config = dict(
    n_kv_head=1,
    positions='rope',
    parallel_block=False,
    lr_head=0.00621,
    warmup_steps=200,
)
MLP neurons of a small language model. Each row is named by its layer, matrix (gate and up: input weights; down: output weights) and neuron, and shows model dimensions 80-143. Each number is 200 + 30 x the weight over its row's rms, rounded and kept within 0 to 999. A neuron's up and down rows have the sign that makes its largest values positive.
Before each neuron's rows, "fires on" lists the tokens most often at its 100 highest values on Wikipedia text that the model never trained on; "fires before" lists the tokens most often just after its 100 highest values on Wikipedia text that the model never trained on. A number after a token or word is its count.

fires on: "'" 18, "\n" 18, "se" 7, " can" 7, "nce" 6, " may" 5
fires before: "s" 20, "d" 13, "|" 8, " be" 5, " also" 4
L10.gate127,168,234,217,268,149,207,169,169,163,201,232,176,206,228,201,148,171,123,192,141,196,180,215,210,202,197,178,146,203,200,215,244,202,197,180,197,197,229,217,171,202,203,168,201,268,182,215,189,189,247,234,229,183,168,150,191,198,201,170,216,180,253,163,199
L10.up127,202,210,209,180,225,258,183,178,183,262,254,161,164,215,173,189,210,127,207,196,222,241,163,184,186,168,169,192,187,252,181,193,213,171,195,140,224,198,246,263,207,278,215,214,244,173,227,222,187,196,207,211,184,221,240,244,204,229,232,242,168,229,209,238
L10.down127,239,218,193,213,166,191,151,136,165,163,217,192,202,152,207,181,187,171,153,132,147,214,196,166,203,209,225,217,161,220,256,251,173,213,196,190,181,234,217,228,209,225,177,191,197,240,181,229,234,168,221,163,176,200,210,207,232,214,216,243,244,175,210,174

fires on: "'" 99
fires before: "s" 99
L9.gate219,217,214,196,270,203,188,219,223,196,210,221,197,205,257,160,256,248,192,125,180,182,199,208,196,212,232,207,169,251,239,246,181,158,205,209,148,221,219,158,199,253,195,231,163,198,261,198,223,172,225,200,192,186,249,189,253,187,224,162,239,204,265,185,154
L9.up219,188,213,264,249,222,167,164,232,153,224,175,195,201,239,197,175,171,184,181,211,215,198,175,172,160,198,215,216,223,142,223,154,149,185,178,233,172,239,223,200,255,220,197,260,235,223,209,162,228,248,285,237,210,223,151,144,205,217,229,178,225,175,183,226
L9.down219,192,209,166,171,182,179,189,223,223,184,222,231,164,231,252,206,234,225,226,226,199,162,134,159,177,256,174,179,203,256,201,189,204,210,229,246,209,147,153,241,215,245,241,182,169,245,198,271,182,213,255,266,189,211,225,206,225,225,184,227,239,252,185,144

fires on: " career" 13, " life" 10, "=" 10, " 0" 7, " 2" 6, " 1" 4
fires before: " =" 34, "=" 29, "-" 14, " and" 6, " -" 4
L9.gate129,217,188,175,202,195,162,211,207,199,170,231,196,181,159,210,241,172,264,198,176,174,282,169,186,228,200,203,244,196,220,180,224,172,204,197,172,219,229,227,170,197,139,156,192,264,189,239,208,215,180,170,144,218,156,186,189,221,176,200,233,183,209,186,179
L9.up129,174,187,220,214,174,201,207,198,165,148,222,223,222,181,255,193,195,190,228,175,254,200,161,232,184,214,195,202,235,209,206,217,202,201,239,164,262,216,124,240,151,175,161,175,237,209,238,189,211,221,210,205,203,239,191,169,234,203,141,238,215,243,222,201
L9.down129,236,193,152,206,191,171,197,201,250,219,167,137,264,224,241,175,215,182,216,245,202,146,233,199,211,178,161,264,235,211,213,218,185,229,218,222,203,182,252,198,236,217,231,215,162,202,197,236,194,228,196,162,210,246,174,190,222,217,155,210,223,192,140,198

fires on: "=" 43, " =" 19, "rit" 5
fires before: "=" 61
L10.gate174,189,121,173,215,178,211,221,177,203,214,162,181,196,163,230,178,142,228,225,235,182,273,206,263,205,229,178,146,182,185,203,210,201,119,192,217,222,229,211,149,203,175,253,278,180,227,174,189,205,165,172,198,182,169,263,216,201,204,224,188,200,203,168,160
L10.up174,166,187,166,200,192,260,215,178,222,184,156,205,159,177,205,201,192,185,207,171,219,205,244,178,169,191,154,217,194,162,183,181,193,196,234,205,217,200,164,229,182,201,204,201,122,214,202,197,187,212,184,179,151,192,196,196,220,258,215,245,211,206,217,239
L10.down174,192,197,180,134,171,234,183,164,202,186,179,262,225,224,212,181,234,235,178,216,209,193,209,199,162,206,203,145,200,164,232,189,186,227,220,190,180,235,264,217,177,231,203,212,233,239,210,186,225,199,161,210,189,162,212,142,223,223,211,172,202,146,221,211

fires on: "-" 74, " less" 7, "law" 4
fires before: "|" 60, "law" 7
L4.gate128,205,213,246,220,240,206,214,212,189,238,213,168,236,222,195,185,161,142,183,230,218,181,216,190,252,166,224,224,198,204,242,175,209,197,193,254,141,225,267,206,239,200,162,208,196,196,166,213,211,198,251,182,191,185,196,208,188,232,239,163,175,167,199,179
L4.up128,238,206,186,145,195,199,190,181,192,207,174,235,232,224,176,212,147,237,224,197,221,199,196,221,197,204,198,167,273,206,217,186,188,180,235,226,197,276,192,228,192,232,223,177,224,149,174,244,155,193,189,217,183,165,200,211,211,239,198,226,185,239,165,193
L4.down128,200,155,162,198,226,233,220,245,220,166,169,256,183,261,172,204,189,230,184,258,191,199,171,183,215,182,195,210,170,166,198,233,154,135,147,163,230,184,149,227,154,243,136,175,203,187,175,215,182,200,195,201,234,228,206,241,232,192,209,192,203,189,161,236

fires on: " of" 26, "\n" 26, " for" 13, " with" 12, "ric" 6, "ed" 4
fires before: " the" 36, "|" 22, "t" 6, "-" 4
L3.gate152,175,170,202,197,193,224,201,180,209,174,207,207,185,178,183,198,195,227,237,281,244,176,170,206,175,235,174,209,189,218,149,228,216,187,236,168,220,235,260,178,203,255,154,180,242,190,205,168,146,247,212,170,152,165,200,207,223,180,230,214,181,150,184,207
L3.up152,231,280,177,176,220,189,218,198,197,160,170,224,186,214,217,186,192,196,254,189,167,247,155,167,182,225,243,218,227,142,168,201,198,196,177,234,232,200,242,184,196,177,209,193,219,241,142,179,162,159,233,256,190,179,226,157,214,201,211,226,183,202,246,199
L3.down152,235,162,205,189,254,169,162,222,229,263,183,194,187,225,226,219,179,206,197,188,188,238,227,226,193,219,219,214,236,219,184,146,193,196,191,146,205,189,174,170,203,160,238,165,232,224,213,242,202,194,236,194,203,197,153,146,166,189,233,227,206,186,261,161

fires on: "'" 100
fires before: "s" 96
L10.gate288,235,218,280,139,197,223,190,201,186,211,188,225,181,210,246,201,236,216,179,159,186,166,154,195,181,164,247,240,255,210,214,175,164,198,176,196,176,217,211,258,203,255,183,178,211,144,242,231,161,258,228,166,224,206,258,196,265,223,164,255,237,216,233,214
L10.up288,235,190,258,206,229,239,213,208,163,250,131,198,150,219,224,212,198,176,167,191,204,191,162,171,213,199,240,188,201,137,191,158,174,251,161,166,189,202,177,181,202,264,204,197,240,174,208,176,187,211,171,219,212,203,203,228,141,170,187,203,208,212,207,226
L10.down288,117,208,138,253,218,168,185,191,176,204,215,212,168,214,245,207,196,161,193,197,186,199,204,198,199,192,244,225,219,255,149,212,208,211,196,183,222,168,211,295,229,180,236,212,232,265,209,225,220,189,188,251,182,226,183,151,222,193,261,228,224,221,225,191

fires on: "=" 86, " out" 10
fires before: "\n" 58, "\n\n" 28
L3.gate61,174,195,175,195,177,203,224,206,233,251,214,173,201,180,226,193,155,197,234,167,264,181,235,209,170,193,182,219,223,223,203,213,177,245,205,218,183,246,218,230,215,254,183,208,258,214,173,240,130,201,175,207,191,147,218,212,176,174,224,179,182,162,212,215
L3.up61,207,200,186,207,247,243,205,162,197,188,194,177,211,231,259,164,135,235,204,207,152,184,263,191,280,198,196,209,190,201,216,171,232,220,212,225,192,209,136,178,195,241,222,192,213,157,171,187,203,164,217,216,137,253,229,188,188,211,183,186,212,246,141,247
L3.down61,158,277,200,226,224,232,146,138,187,216,173,163,216,247,223,214,212,193,197,278,201,216,177,192,244,268,173,230,220,216,190,179,208,251,187,169,207,193,196,207,207,221,224,192,197,207,189,252,208,199,145,193,168,300,255,205,234,186,210,223,220,190,177,181

fires on: "  " 94, "ec" 4
fires before: "|" 93
L10.gate64,251,206,194,281,237,179,193,164,161,270,276,171,185,208,214,209,182,203,224,204,244,178,189,200,248,185,187,201,166,193,159,150,228,151,161,220,178,188,221,246,188,208,149,194,204,226,173,188,172,224,190,172,194,221,254,165,261,211,187,172,235,205,195,215
L10.up64,228,171,228,156,178,249,182,226,201,195,248,216,264,159,168,148,230,222,162,160,210,219,172,205,218,224,167,169,163,220,213,202,139,238,234,151,205,168,171,215,200,216,207,181,198,173,179,200,239,161,151,182,184,237,211,190,201,220,155,177,240,178,162,182
L10.down64,197,208,227,225,164,204,162,226,218,209,298,245,214,208,164,188,200,163,193,173,199,228,253,143,190,207,231,222,211,179,215,230,200,254,186,135,250,185,166,189,233,219,173,198,202,203,186,263,177,195,125,179,165,179,211,206,207,200,141,212,204,226,205,195

fires on: "  " 100
fires before: "|" 100
L10.gate423,191,201,164,185,241,191,156,223,243,263,237,202,212,187,187,201,213,199,168,232,210,230,237,116,212,177,199,157,171,161,182,197,159,164,173,197,187,215,213,187,172,215,190,264,225,176,206,201,213,200,190,149,231,261,223,190,191,235,206,227,223,163,220,178
L10.up423,206,266,192,172,219,203,181,154,164,202,159,183,177,193,196,177,153,156,168,166,251,119,195,208,209,183,200,233,227,220,187,164,164,173,233,203,175,167,220,228,181,183,121,184,215,183,211,173,196,186,231,155,219,179,254,233,227,240,202,150,256,205,199,241
L10.down423,194,243,207,169,208,189,180,160,183,246,211,133,203,141,167,215,245,196,176,199,213,206,237,165,213,185,183,233,225,201,186,192,189,219,208,151,186,193,210,202,165,198,177,178,251,245,256,177,231,166,196,218,152,202,256,212,198,193,180,197,169,217,221,182

fires on: "=" 51, " the" 7, " a" 4
fires before: "=" 52
L8.gate86,199,233,203,205,183,170,225,167,253,223,187,206,180,185,223,233,242,159,205,208,182,204,201,253,256,192,208,176,249,205,196,226,173,206,189,197,179,185,159,190,246,151,173,234,205,219,190,235,162,213,192,208,181,226,179,166,211,184,208,248,203,215,199,288
L8.up86,254,239,147,146,189,174,178,189,158,170,145,165,204,171,185,180,160,233,262,205,240,196,160,182,231,120,194,190,251,206,186,230,179,209,216,172,192,203,226,163,231,208,238,146,206,225,206,227,194,235,246,200,207,210,151,180,187,191,142,201,247,226,195,202
L8.down86,214,222,229,210,190,224,207,187,183,213,194,213,213,159,231,223,196,227,173,245,198,216,188,191,152,204,188,207,203,167,198,210,221,211,209,188,185,196,165,199,164,186,207,240,260,157,221,226,242,215,179,118,225,177,262,192,191,181,206,188,186,235,245,217

fires on: "'" 57, "n" 10, "-" 9
fires before: "s" 57, "ci" 6, "15" 5
L4.gate35,220,159,170,159,238,197,185,187,173,188,213,191,182,249,209,201,185,243,171,248,270,168,208,247,214,196,236,170,207,208,178,192,178,214,212,170,228,189,254,228,174,211,203,165,237,298,199,172,206,210,202,196,203,200,193,182,168,239,156,176,216,157,208,186
L4.up35,146,240,164,249,171,175,167,246,204,206,179,225,219,233,192,215,187,213,206,228,199,212,205,228,171,251,223,183,186,247,217,158,184,176,191,221,162,164,264,188,225,155,218,295,178,173,169,226,176,158,213,185,190,171,187,200,174,219,204,183,267,190,205,179
L4.down35,167,148,220,189,150,196,185,232,205,210,200,204,198,251,205,167,187,236,194,226,232,185,162,180,181,238,187,160,193,233,241,225,181,149,177,155,143,171,200,213,211,167,165,181,204,221,205,213,198,233,176,207,171,213,202,198,251,244,207,182,231,193,255,186

fires on: "=" 86, "ti" 6
fires before: "=" 86, "on" 4
L8.gate95,266,175,253,209,181,143,196,151,149,257,225,230,163,230,229,153,245,218,201,210,239,257,155,204,199,175,159,193,206,246,181,220,214,168,209,154,209,159,206,256,187,236,219,152,225,177,207,174,231,237,202,177,228,176,228,205,237,144,218,198,199,188,216,208
L8.up95,223,236,171,186,170,147,242,215,200,263,180,281,143,195,223,201,221,182,198,205,144,234,234,218,174,217,237,193,168,214,182,178,194,173,194,196,218,223,197,264,257,222,157,198,243,162,214,166,245,237,206,289,195,198,202,244,203,230,161,206,162,218,200,181
L8.down95,187,234,213,167,245,178,153,211,216,192,163,182,195,228,220,181,237,163,224,229,170,116,220,160,216,219,168,188,192,181,181,216,187,181,249,203,195,183,221,285,180,228,281,194,243,209,202,200,178,220,209,263,204,251,260,210,176,217,133,224,180,193,217,210

fires on: "=" 40, "'" 21, "–" 16, "-" 4
fires before: "=" 40, "s" 20, "1" 10, "2" 4
L4.gate246,208,219,225,202,202,200,205,170,180,188,277,164,181,227,239,194,228,200,217,225,150,239,210,244,196,183,260,216,173,216,185,209,164,186,150,157,206,196,163,217,203,189,222,213,247,170,182,172,187,202,170,257,155,172,227,210,173,180,203,233,208,224,212,177
L4.up246,210,207,168,219,165,183,201,172,192,203,225,206,178,254,185,218,224,190,185,170,227,218,179,208,211,263,253,207,250,200,232,213,198,237,192,170,246,154,170,196,190,219,186,153,261,202,180,185,182,200,191,240,279,208,196,196,229,230,157,208,176,128,246,193
L4.down246,203,200,256,231,190,222,260,190,179,185,208,247,170,214,186,199,111,212,238,171,191,219,215,149,230,209,155,237,148,168,197,204,249,156,217,198,157,199,201,162,168,263,215,207,220,188,179,170,151,187,206,140,204,246,252,196,159,176,207,179,253,232,204,234

fires on: "=" 100
fires before: "=" 100
L9.gate261,195,214,191,219,251,170,157,244,164,225,205,168,203,171,222,187,184,225,244,229,216,198,195,181,237,157,234,227,152,184,139,186,121,261,230,178,164,258,172,230,217,273,202,187,241,197,170,200,183,244,212,199,175,188,201,181,219,199,198,218,222,207,213,192
L9.up261,181,244,202,226,193,231,215,151,200,204,217,204,193,197,202,210,152,197,169,181,219,263,209,251,186,149,235,218,179,203,199,239,223,192,226,182,201,218,205,191,226,255,238,193,160,206,180,224,194,229,227,184,190,260,233,244,185,234,192,247,191,178,195,252
L9.down261,254,181,183,209,214,197,191,164,213,205,207,241,201,212,238,152,201,184,182,148,152,224,199,238,198,219,202,244,239,212,193,236,195,170,221,217,206,193,216,258,229,183,250,237,215,199,197,161,192,179,238,211,199,262,171,190,169,227,136,220,190,187,195,200

fires on: "=" 100
fires before: "=" 100
L9.gate353,213,159,216,230,159,226,166,201,156,181,214,178,175,193,231,216,210,199,214,198,183,239,143,227,162,232,255,190,163,189,178,213,199,151,165,192,215,226,184,191,162,207,216,181,248,205,217,179,184,160,246,180,197,213,220,179,212,185,224,247,172,144,236,239
L9.up353,184,182,194,214,203,262,187,149,173,194,189,141,198,222,266,179,158,206,210,226,247,228,184,157,191,191,245,173,162,176,187,233,194,191,211,198,184,181,188,162,252,165,191,193,226,185,230,196,149,189,167,196,196,246,231,204,226,214,187,216,227,195,257,218
L9.down353,231,179,189,214,169,234,228,152,252,143,210,178,161,139,235,146,158,182,218,155,204,209,172,192,187,238,201,185,192,204,124,178,155,186,160,179,218,270,241,228,129,225,199,225,186,182,213,220,184,205,240,192,152,193,202,228,197,239,190,221,195,195,241,235

fires on: "'" 64, "s" 19, " “" 7, "’" 4
fires before: "s" 60
L3.gate195,140,242,138,169,208,231,217,195,190,245,234,193,223,238,234,211,170,266,179,253,199,212,148,208,183,209,177,141,225,216,189,230,178,216,209,147,196,241,262,241,227,232,197,175,240,259,222,237,206,201,222,155,233,214,192,216,175,200,204,221,228,234,243,192
L3.up195,213,165,127,253,204,220,215,172,162,206,164,190,211,212,185,217,215,124,220,227,208,198,190,166,216,225,188,170,217,152,236,197,160,214,226,186,174,171,181,192,259,164,186,157,166,135,200,231,213,203,176,195,234,208,175,144,208,165,205,204,227,176,183,149
L3.down195,225,189,161,190,209,228,215,258,185,150,279,216,169,214,194,185,178,185,198,252,206,210,170,214,179,200,184,144,154,165,216,235,208,185,188,231,204,184,164,224,222,218,197,181,187,289,177,242,182,262,187,171,178,203,181,226,178,162,239,219,233,245,175,250

fires on: "=" 96
fires before: "=" 96
L9.gate202,163,195,186,223,204,182,182,185,258,167,171,181,234,176,207,228,195,209,255,217,159,192,176,209,183,180,206,201,205,197,200,236,181,165,227,173,207,202,193,216,187,273,159,168,229,194,227,222,191,215,178,240,178,185,189,196,182,134,193,225,174,145,233,199
L9.up202,160,203,183,205,201,195,249,167,211,181,173,184,204,189,236,198,214,218,182,267,202,184,202,228,160,166,242,199,226,164,204,207,196,180,212,186,197,229,158,243,207,225,230,151,223,180,209,209,237,243,215,216,217,202,242,155,167,155,201,195,169,149,249,211
L9.down202,235,156,168,219,191,240,172,205,182,181,157,191,162,190,235,181,179,202,218,186,199,185,180,229,292,170,238,180,155,198,156,185,187,226,162,162,209,174,219,263,182,216,185,199,212,188,206,206,160,150,230,217,236,227,211,229,236,266,232,193,234,157,235,193

fires on: " =" 62, "ora" 4, "stan" 4, " |" 4
fires before: "=" 46, "\n\n" 17, "ti" 7
L8.gate220,173,240,188,203,193,268,176,236,197,186,178,139,213,228,220,131,191,198,183,180,218,216,167,225,208,206,218,169,199,203,212,173,200,253,217,198,214,233,183,208,214,242,202,181,201,215,175,107,209,176,186,203,141,183,147,200,202,177,212,180,214,194,224,178
L8.up220,221,242,246,208,215,218,173,206,230,182,204,217,203,220,214,174,180,190,200,184,182,211,236,168,162,151,215,240,205,189,240,234,199,233,232,143,225,202,151,176,204,227,187,158,243,230,203,215,180,214,197,218,199,258,213,214,178,156,188,151,155,239,227,158
L8.down220,181,212,213,194,213,209,194,197,204,175,255,215,240,142,179,188,192,272,205,225,165,203,221,182,213,177,221,213,184,159,154,198,234,214,180,199,201,206,182,177,176,235,179,176,218,197,235,221,153,245,196,204,155,166,165,202,194,146,164,161,215,197,160,200

fires on: "=" 91
fires before: "=" 91
L8.gate249,202,164,140,197,195,219,208,158,141,151,213,211,207,233,240,219,220,232,216,254,220,272,151,228,219,176,203,187,191,216,146,183,194,218,209,218,233,231,170,195,225,167,225,181,210,195,192,186,205,162,240,214,206,191,203,202,257,264,139,270,173,193,225,144
L8.up249,225,256,174,177,161,242,211,127,212,239,191,199,199,221,236,201,196,241,192,195,240,186,200,191,197,193,196,176,210,153,148,218,166,229,207,157,217,164,164,191,161,163,240,153,173,177,167,179,157,218,218,228,207,188,186,226,211,258,123,212,196,213,212,148
L8.down249,285,200,215,198,194,201,189,179,206,178,214,163,198,203,215,161,252,166,241,206,219,270,188,224,168,216,242,188,173,206,181,173,224,214,254,164,213,223,238,216,176,200,258,176,221,206,194,222,204,213,156,232,206,179,193,210,220,225,230,197,226,141,223,209

fires on: "  " 80, "ed" 4
fires before: "|" 80
L6.gate223,236,246,181,152,203,235,174,173,241,248,164,243,216,210,194,158,188,210,232,176,176,205,210,175,242,229,209,184,197,186,204,235,252,179,199,179,220,193,178,201,130,279,220,228,213,234,193,187,193,217,152,222,175,188,257,167,198,245,170,204,224,201,202,166
L6.up223,219,246,198,183,231,167,152,218,165,229,205,155,143,189,222,202,173,223,189,143,192,225,186,143,152,208,197,221,234,159,284,235,169,169,202,164,218,223,262,242,230,235,192,260,229,218,165,195,162,168,207,237,231,190,204,203,248,223,215,212,171,187,219,209
L6.down223,208,241,137,214,240,239,236,212,191,194,188,148,204,238,210,187,196,237,181,158,226,227,189,160,176,170,184,211,215,194,217,198,218,176,225,231,219,230,208,230,147,155,124,169,186,227,171,145,195,152,235,194,213,195,242,222,191,201,173,211,180,198,237,216

fires on: "=" 81, "t" 6, " over" 4
fires before: "=" 81
L8.gate142,196,211,192,159,194,209,226,182,186,226,230,211,210,168,176,160,240,199,197,194,217,217,173,249,203,195,199,213,196,201,213,193,122,232,180,145,193,170,154,244,215,174,209,161,202,171,255,224,224,223,152,130,148,212,241,198,215,206,170,205,200,169,175,206
L8.up142,181,186,219,226,223,212,236,161,226,192,199,198,212,258,307,188,170,217,187,183,205,199,222,251,246,219,281,199,149,195,179,199,220,203,181,250,186,240,206,163,203,163,184,186,147,223,217,155,209,169,231,235,208,188,187,204,225,216,247,217,201,177,204,179
L8.down142,213,222,223,204,195,233,207,209,198,172,249,171,188,207,226,155,216,197,250,199,127,246,237,250,174,188,203,214,234,144,133,243,155,223,187,203,138,187,174,186,195,208,226,235,193,205,224,163,170,191,179,205,204,252,233,288,211,208,182,151,186,142,244,202

fires on: "'" 89, "\n" 4, "\n\n" 4
fires before: "s" 87, "-" 4
L9.gate285,248,151,183,235,156,187,215,209,217,178,198,234,191,225,232,215,155,222,239,162,219,300,211,178,204,203,167,258,232,228,269,191,192,180,183,173,212,193,215,224,207,201,247,200,237,236,171,220,142,220,224,211,252,232,189,185,194,241,225,190,242,260,182,212
L9.up285,203,233,237,149,220,164,231,170,234,213,204,202,215,219,172,271,207,182,183,232,153,251,214,162,231,194,207,160,220,189,244,172,225,223,232,230,194,210,235,155,185,247,180,229,243,240,199,197,175,216,235,211,217,239,205,250,164,208,170,179,190,203,199,253
L9.down285,241,213,203,235,163,212,192,186,202,253,180,205,153,176,265,186,177,233,185,208,244,144,180,230,186,178,210,194,248,226,172,202,180,185,181,205,202,166,173,194,226,255,199,138,213,215,218,215,224,196,157,222,169,172,187,245,214,224,202,195,239,166,210,235

fires on: "=" 48, " |" 38, " =" 14
fires before: "=" 60, " Goals" 4
L4.gate44,174,216,201,169,219,213,164,193,196,216,184,259,214,225,214,176,162,255,176,149,192,239,177,181,220,211,224,221,206,183,204,217,194,183,175,217,203,205,201,233,167,187,222,187,212,257,196,166,215,209,144,207,178,204,207,168,220,197,241,150,158,251,210,124
L4.up44,203,231,178,216,180,225,207,155,191,205,145,241,197,211,203,198,196,222,180,201,178,215,182,213,200,239,256,244,216,199,204,231,197,243,212,141,211,165,222,240,238,214,220,248,252,271,224,168,232,179,225,186,159,176,203,244,223,247,208,245,199,212,161,137
L4.down44,205,217,234,155,224,194,185,228,208,239,206,201,196,194,207,211,167,224,223,171,135,203,230,262,187,220,204,201,204,153,226,136,219,174,147,168,222,164,170,159,183,235,189,159,213,178,189,177,223,181,214,170,238,186,216,199,178,190,175,170,218,209,149,153

fires on: "-" 83
fires before: "|" 85
L10.gate51,223,205,220,186,170,221,172,182,194,253,187,157,243,225,204,205,190,184,259,220,246,211,184,196,215,206,257,194,241,148,192,192,233,193,195,181,183,185,210,228,195,192,205,225,192,177,183,161,208,209,221,156,223,235,163,164,238,251,215,144,237,276,169,173
L10.up51,212,194,265,209,207,221,211,163,127,205,220,166,198,258,165,168,196,210,198,186,196,128,201,203,153,166,220,158,197,186,179,230,195,203,198,177,232,200,193,201,229,229,221,157,226,235,182,187,197,146,157,169,191,247,236,197,209,221,224,243,203,155,202,219
L10.down51,189,218,207,178,201,133,262,173,211,217,212,195,179,156,241,192,195,252,210,145,223,211,198,143,188,198,192,209,215,205,162,223,155,219,181,184,176,210,218,273,215,245,186,280,201,189,246,199,205,213,244,226,210,203,211,170,201,196,205,217,169,161,188,211

fires on: "=" 44, "ation" 24, "ion" 9, "y" 8
fires before: "=" 49, " of" 9, " and" 5, "." 5, "," 4
L4.gate431,246,210,178,222,213,214,235,238,188,177,157,126,154,230,220,187,191,227,211,173,222,187,217,200,269,233,215,215,229,191,170,180,181,179,212,196,174,190,225,195,200,194,175,203,210,199,196,204,173,211,222,195,226,202,238,213,176,171,210,222,185,190,209,210
L4.up431,170,263,217,245,174,137,236,271,237,184,186,198,191,177,212,190,223,203,159,192,150,143,210,272,215,160,267,200,216,208,225,225,218,199,203,208,232,204,240,168,198,221,197,185,204,205,136,188,122,267,191,169,245,253,279,225,201,194,231,181,225,201,240,237
L4.down431,212,180,206,223,203,227,211,166,158,192,175,162,149,141,216,188,163,227,197,240,184,203,235,175,233,249,161,164,167,198,207,233,151,224,207,154,189,265,255,196,227,184,226,242,198,152,167,198,188,194,201,216,178,214,172,198,253,238,150,246,247,177,240,182

fires on: "\n\n" 62, "\n" 29, " However" 9
fires before: "=" 26, "In" 13, "," 9, "The" 7, "He" 5, "M" 4
L3.gate208,237,204,184,224,184,231,213,204,181,266,255,121,199,166,187,244,214,201,172,255,251,188,180,219,204,171,266,216,196,172,174,183,228,261,191,210,172,242,216,183,214,255,169,187,202,199,210,222,182,205,189,233,190,184,210,181,189,191,184,250,177,220,219,189
L3.up208,198,193,225,173,189,179,227,193,225,197,194,187,202,173,193,194,211,178,173,147,136,250,239,184,148,178,230,209,196,173,259,213,197,185,214,176,284,260,192,213,174,197,209,228,210,245,135,298,186,171,185,147,173,185,230,173,217,189,187,217,163,198,264,221
L3.down208,249,211,237,169,220,224,166,196,158,170,158,222,218,148,173,167,186,256,220,162,185,236,190,184,218,91,193,202,187,210,216,224,196,188,198,178,211,227,206,190,178,237,198,188,172,233,231,182,187,148,160,182,207,178,186,167,165,171,190,161,250,225,186,212

fires on: "=" 100
fires before: "=" 100
L4.gate230,214,140,254,214,191,253,184,174,181,165,246,217,174,221,244,220,200,208,255,217,188,194,152,110,196,214,212,201,164,203,217,183,232,190,232,156,169,161,218,177,194,208,229,157,207,198,253,280,216,228,218,211,239,191,212,133,247,205,190,187,190,217,156,200
L4.up230,165,210,174,155,170,220,158,170,190,173,221,186,170,226,189,178,204,184,107,230,220,221,154,182,208,176,215,227,241,201,175,221,175,216,223,168,199,181,113,165,195,221,213,170,204,257,245,225,203,238,238,169,223,184,220,218,201,192,212,214,210,175,211,191
L4.down230,252,171,221,199,194,237,174,177,243,193,225,218,182,219,196,167,151,212,207,161,229,267,196,172,223,209,175,126,167,207,164,220,207,197,270,217,159,221,208,244,215,214,180,179,188,188,224,175,220,180,186,222,166,206,238,217,194,213,225,254,177,172,148,182

fires on: "=" 100
fires before: "=" 100
L8.gate398,260,213,243,210,153,182,164,196,231,228,201,192,157,163,207,159,232,192,229,241,197,225,197,188,204,187,206,195,225,211,129,227,182,207,199,183,165,134,201,205,241,203,205,209,231,204,242,245,248,187,197,165,192,230,188,165,244,217,183,215,144,243,224,207
L8.up398,236,156,198,173,135,185,191,140,205,198,221,224,204,175,186,159,221,221,207,233,244,250,218,210,240,240,214,202,194,186,127,201,212,193,168,201,163,246,192,184,222,228,203,161,180,178,218,257,252,210,183,219,195,193,124,206,190,216,232,216,209,225,156,196
L8.down398,246,224,221,243,202,211,201,240,215,206,174,230,146,119,226,205,184,242,210,242,163,203,138,208,218,188,159,185,201,207,167,246,185,216,247,199,186,193,193,181,195,262,250,261,214,214,216,210,208,215,219,199,246,224,222,191,199,199,213,215,222,229,217,136